python train.py --n_layer=25 --d_model=224 --n_kv_head=7 --d_mlp=896 --activation="gelu" --norm="layernorm" --norm_eps=1e-05 --init_std_o=0.00326 --init_std_up=0.0231 --lr=0.00228 --beta1=0.95 --warmup_steps=259 --doc_mask=true
MLP neurons of a small language model. Each row is named by its layer, matrix (down: output weights) and neuron, and shows model dimensions 64-191. Each number is 500 + 50 x the weight over its row's rms, rounded and kept within 0 to 999. Numbers have three digits each.
After each neuron's rows, "fires before" lists the tokens most often just after its 100 highest values on Wikipedia text that the model never trained on.

L3.down246:403430480540435589416449434549540530446475479546538476526456459532460531521475524524513491515556431491582446543526515522480500448489478494573504588498533559421470584487540533481444540499602487493537516555463514583554511477531485492452514450530475467509568414438545493512491456466457510433487520474554536567450492474495417481436517575552485477494496554531518457483491528549422529538525
fires before: "s", "-", "|"

L11.down410:503443514441464444512474566499492607528581510480572442383531525499433506541545522506498533428588546482440503525503599566548439582594533554442554485613548464497497506471511494402511559479536578562509452415522539475576514523524579535528474535549492552512466427519522569553464547521501522422521446452462483468501457476532554434398596471546477486414436455582517551622490493465489504496447
fires before: " |", ")", " .", " 1st"

L12.down668:545443455502479445500517539510480483519460552540494504500414444566467483457503503502515468459577604514562566524478500554504530450461523489507408485506474457484508448527496511511519553473510589451528503568495439512476501474483524499480504478546515433462534348514501423449438478569547583569482512486542452482478497570491399453433505503431579460521519466440466476490593503469424479559456
fires before: ";", "′", "″", " |", ".", ":"

L10.down297:543462456479529511506454513539515470524565605531491491452414544483513459548475517513564420517619684459471513472475583468607510517521440512549430464564454575531442451425515503535563527443472479500555536534564564493467495536550485466422545434482590490453475454520524533438495541494534530520478471360434451392477531448374461538505506477598523507549448534540495502420465504519535441482522
fires before: "\n", "-", " —", "  "

L3.down738:493510469411494434557536452447490526480498545508483496467532471436524521505449476519479490526606274534507516542484519549466477435523534508487506469473419532486461436499562473523445512473474487452449466531574482637417403533490473506516504527497498505472483515470493457467501549528545496490535559467440445490530561426548546570487563453574429459536411459460493537496577548486468499381465
fires before: "=", "|"

L16.down445:443331530458511570508491537504443487498551489458448579468508489380514497557540585512511518475526506533531475490513570473517495551512327490454508366560496464481502493468464517501495503484456524544560470527513553481682502470530509454564460516464603509436502419440395542448523485521408502485561461504598480475475491531502449543453516537534426492561450546501512455536534486553412531529492
fires before: ".", "\n", "\n\n", "  ", " January", " 2"

L3.down596:410514493517436552470450422540475446512512585472516512477543460453435482445531512569526505455455324598518494480430538517474602531565439504494498526511554393397465516423527578398581467466466485570539473493490485526501511478521420506436513490424446495466471446579557520507587436491483462468597527464558541557502459448485489574524484558488500508503501520425581504568484523594373463505519
fires before: "=", "\n\n", "\n", "s"

L7.down290:432544488437447550371437498528475502512541519623566483549526473450531497515409547583568495476476623512464449518530646549516487411544539515500533608518439455482443552480553610483482526531440631486472527485518566508430452558556417541432513489511529487531504461470567437466503396537548473455496554461497473555528554432481521426481499484493442437430529465473513509502500450504517565498479
fires before: " |", "\n", "|", "\n\n"

L22.down640:475500522486459510522593429509523545517480578442437437522519423512498494569397601563531496472522531580483441489467612462454547548486576468438509544467529460438557410461469465574473560503538479563527494498481544550494495532517539464562500565547460521564501471461495505509545567636495501480503487464450485422473504397469440484500563520471557485449518503444509495491464505401542563520534
fires before: ",", " the"

L15.down417:532514451480530479479508507490582532548502543519445392508510481423453458582441534510559521431501476543514420379596535499527482452471556468491528570523471522441507562508496466641554500481492489514578535501428469578474507458458522495477487486498472483548486461559562465495458442497539460461503564476590510483497496536440458442499470543570528365504466561472498521480487612442512374541519
fires before: ",", " Votes", " his"

L16.down600:429476451492571533474507472545463523460547469587539433503444491531511559427600514562532401530410484537565508454539466417530590420572483569491529566475492540517575495480450529583536453408438453450528511486496506410467474490517396440386533432508488483514525504501400583465471479559567610566506490514432545479508441524468513530596503564437436435538427442555507594477499474476519475489425
fires before: " |", " =", " career", "s"

L12.down438:421451473446474522619510534488493378529495538542547485480523488544629488511524534475511482480463462498431560472482401410499453466491483411468556525490478573551421484504399534575525450421555417475527495564424573448595544523483442559473525488633503463523362531464425495492538534505553469520474487529492555523517531598454515454566437432450428601567507502500422477557534517459511531422453
fires before: " |", "="

L10.down145:534421518461446512509494491543505570449563518525561544487542459481434514607557532570540411527576614503515513508539568526541474472460609524491504458480515490586461555462556548393442541550495544479510514431551532385468452536584508447414474439589544569510548446509491588532463548519494531459541432406481451408395543443448521473377527423548510487487448486497515524436498510528517453476526
fires before: " |", ";", " .", " 4", " 3"

L15.down436:494516504464515493469544530509547492624487556508563508467510460413556546518468561453485468553492547493415498492510486569487529378564517436481487417530497585469477556427491408503469465567494427452483556427507501471555489520547474435396426388508434458523503481458527513574489607425616521480574520542515437527507488452487549575492494468380504573518466518479541548469537497442510522460492
fires before: " |", "–", "2"

L3.down774:460435490503468520448415496472516551415505481508473499505425547479558557539562496514508505533558340509487498542489543484483506474388474590509499466427555512464529492498560475451501566422533541511498455575489516559542502492553462423490535550443505544466581485372526524535420523503471506479560484463522593506476465512505498496481409700513506495529434379493472491449466479514516534530426
fires before: "\n", "s", ",", "  ", "0"

L11.down572:478530460472524473514484547420548465573561492445467503424491435508569453596536496488479465541446519614542486428487501480434550568528516405460489521489497419435576518511508567576512493506569480548539446490481455440437526487492504485555503521475498521489488447466474528467486579496423571544489448514486476569522405527526566503554501582439436523395484447558597597471500439514447536595476
fires before: " |", ";", ")", "″", "8"

L10.down712:542455513501440565525506487459500497448513555486585563434503466481591513623538551579407452522562543538495501534515468514511427484486581518463531446462469458501429519492536561471513450544504547491505573415524450429571444510541463468383430490494541565492621466553568527537513558576553537480530493427470478503435514456424508532412552427457539485496449470476472436400590530534542537459509
fires before: " |", ".", ","

L10.down277:443526459532503547464520548465466463500535494494516532537415501531540439454489524478467395505447638522502510523521424526488526436536593476423548540410444454565375555465512541530559467483411492543491501545525513458505588510419372481467557437522443575425462494551475495524548489507540545527523450520497459461515556488532490557462431482383469534445542468572481523484573453516478426458457
fires before: " |", ")", " (", ".", " in"

L11.down886:539492494516413482453508575534438563492527458418558454443378505478442484531396546579552450405440468439464570484382432570624550509547530524499450535462572506474509423511502554506440436415540524485565505550416539530521485423535505578481507522475478474506482495483502515488513550490457530546456457529593545590535486486477522543528565507516413488486383523509454565466467452549457482587476
fires before: "|", "-"

L12.down45:537462528540569532533469724472511510503504464496496524433417473510381503517436506441538522506474450505541458492533492492466508441484479530470479490524528477488596525530420467494492490510429541467556502391571464531504523562493562533414452579463520475525624489443497489594416460461416485450485568585477508514479476533530529480494474623538555535478483586525528549456545455337530478552497
fires before: "\n", " |", "  ", "\n\n"

L16.down424:528464518638479503477397495431511536508510621430515560524519496543590478469432440541507488538419507507502437484466487505496461513480445589418490541501503527490528435523447481425563488513520548426464485456543494398437527525519568472618396479528398523497501477455468547464472492552487582541543479483472463561434525463537571575519481605480470497497443420512560632560554514484461430496476
fires before: " |", "%", ")", "67"

L5.down788:496458407453489586500476390469483546458522529556529425488488532514551469504451539484482497568502445462523478557496441468515501420520532590475449519456452551552434497420546540528415535525344546491439504558523567485493501499591383534429529346569573535438521481492534392578384428617457543557466519490439482488482471587509505505487561553471526476458519458458485556583663474507511583485513
fires before: "\n", "|", " |", "\n\n", "-", "  "

L15.down522:496509525510495564503451546541545507516425460591518437491502476534491408441566485496522473535460480526500496561535457469483496456544413547491503510515576620586427496395511507387538579422538485436487518528470527490449532426514510395456444480608516435522418535503551512563509492487523541524626499514481374519537474518474438487519538421430502429409546379627555548495547536464525546535497
fires before: "=", "\n", "s", " =", " and"

L22.down802:383509465543398491512493446459486469583540563449559484545550638451459522381518569597559529494547442563639430559586465485565473465593481514409474502491474491474484501475524556610535472436480392493368418447439496528482535500492494494495509443492517482526516433445465433543484411549563448505546560527538524421464561515454524464524543512435558514527477543483537515493560505523520523480518
fires before: "|", " of", "–", "."

L16.down444:562508477518510567513567627457563573540563561400462554440511491469513474447491553397547457528557481515539450543534510502560455533482537555550380426485516498552528524442491508486421461516537465443511504413498545394535462503514538516477481494416570496484542505529507540519483524485432476396415554512568581508552485520452381538455536557498502575491497541520512507420540495444582544486575
fires before: "\n", "\n\n", " |"

L7.down758:518503442525467508459469478463536557493582509553438448388493516446608563515625465516526524528567503526483463572475517519453482426483543542449502521453482614512514527547536523458501551462479579495470521610432530428518451493556427519450521506538465530411512427471546498496441437549463459469532547490378414593535458486407442430471476594355476423472536480485540535487577477612502610484522
fires before: "\n\n", " |", "\n", "=", "{"

L5.down378:484620430534492608471500507509501468517468503518579393494475449455518475534493421506526517411443713536451500483486510440474572580437441534486561468507379552486399580489551544539446474523466568495499423470456494491542476498547545548483524554525537476474523432426483468493511562541512485485558434496440564533581603590523502492454567382448442429468491542465479472406541530537504495509543
fires before: "\n\n", "\n", "="

L11.down176:509527550515456534479560532352455546499547498496459414482437513471475412466561438494530478367526618433511440418567474514532469605570551495592506617555501439486550505489530522445464542515567389534553435500572517503522461492527472495469450521534506408467441424505495475474557486582551544479512531575421546520499496457541474495504526520488603489449520492554592559394500484487520573407490
fires before: " |", ")", " (", ",", ";"

L15.down627:473445531476539473501566483506446515468512450490492494407499539534522422496516531471479507391537544483534438489453506483465459550591485523523568440496590515554535577574395513562569444546537494445498525524405390481555586563457493502474505453510460463449557548409543446521542467487460608476524584484480473427495505412517536475522551526463459578468578513538391489510442564498516537503516
fires before: " |", ":", "ing", " \""

L3.down354:478525450451424461511505456497490508499527524469458485512454488423400479430473553496513470543437276556516483459492562550523537492569489506532386493537481531465495469543591490506486513416507458491482553444513499591487425430507467488492477478462527472535515485502509518445553506521527492480538502437532465484435521380446488531475521532511466494536510570520556548430572580531416523545480
fires before: "|"

L7.down829:495561455537510414540466525524483497470449574514489485543333460470450515530564603531502517539496518499391461408544478410465522425532479437517562543537506496528648481514459523492509479457544467448675511524463493531487453508490532455481533519525462386526543465556460453562552565460505504543479392483526506493596466567467464477478483547534465473485490458507537522532494499552504522518518
fires before: " |", ":", "–", ")", "."

L10.down9:501508503463533508504490477495480555525550467496568530500426520463541507534480458505529502537503590470442496478555480461561526498521451530483498434490424547597442560402503454418565522414497560495515487487499453432578517529529460523453482517599489480449466483554513557446491584545498501542514424518487496405540467532435494572531446411467430614483510557525452492518548450541474431467497
fires before: "-", "\n", "  "

L11.down373:519543499508502465513497420515499522478604539472494519507446446434584451453540475465481474534461540501571478487503569446551476544468647553479443590465477436441489470572566536445553540487482472490551485494537552499453403476507420451571492521475549538529505429509467604460502454553495494486442538472463487504496464446522505502424547521438411454494607436469630575611530539625470610517532
fires before: "\n", "|", " in", " of"

L15.down3:441529497435495431484540464579504522443524583490525451510474476536569513555511523472546541539568488530487450490437530513468475557375511456480379488541455517489494472502532473558490528539560581456481440538525524634537553559432504566436466518508453483443486546557410527440515535429407492511503479506415429401509529470567495471494505498483549436544521478510429483461557495536550520461509
fires before: " the", "=", " a"

L7.down180:500508591518407514428535514467550545391423472574595577483538476501491447514472518601486487523559501495582524560485555580478453383508496537456502484535499556530456527520564568369459510543465630511477542513567501469546516612516532430481461530550498527487543418514568497438444514530530506439552536467550344509477502451445498450423511421520532522547434465382488489532449581491455506481478
fires before: " |", " .", ";", " Pa", " 1"

L7.down722:539504463513467517528558531422505453461492547575508440518507551487554455516510569518418489465478449467496508499559517474425490370443486593507510578489512493488416552442527472472463492577481579506516537493550538469508443496540532507567499413450622511453595464404601382491420522475480461477504556382497524514505522501447490469462525478528554409535477500481521458475593510475520612523555
fires before: "\n", " %", "\n\n", "=", " |"

L15.down162:470395425496527565500465567609419487619443501507485521489578538560518490512511586533452452466414606466406544501501438476431428447464514360511469510556424540562535524510555547617545432473482457504518469482487502513575519590468479511507388416519456539432494490488477476514571482466468450475495494478476475469404450534484518532546458472560404560484501541555437443430463520562487623491508
fires before: " |"

L13.down72:585529462441566537367411509467462476553505532552574542540477540525458521457459495537481534493418554575457476457515417450487490447534359532507543568491543436508510495539426487600602433383577403557492483572475522474539405509482409427516470436548486437558485546473496585472497489477491480427527423482485569542467477490554485551478442497429521555482471506536545482532479497489468529529473
fires before: " |", ":", "|", "–"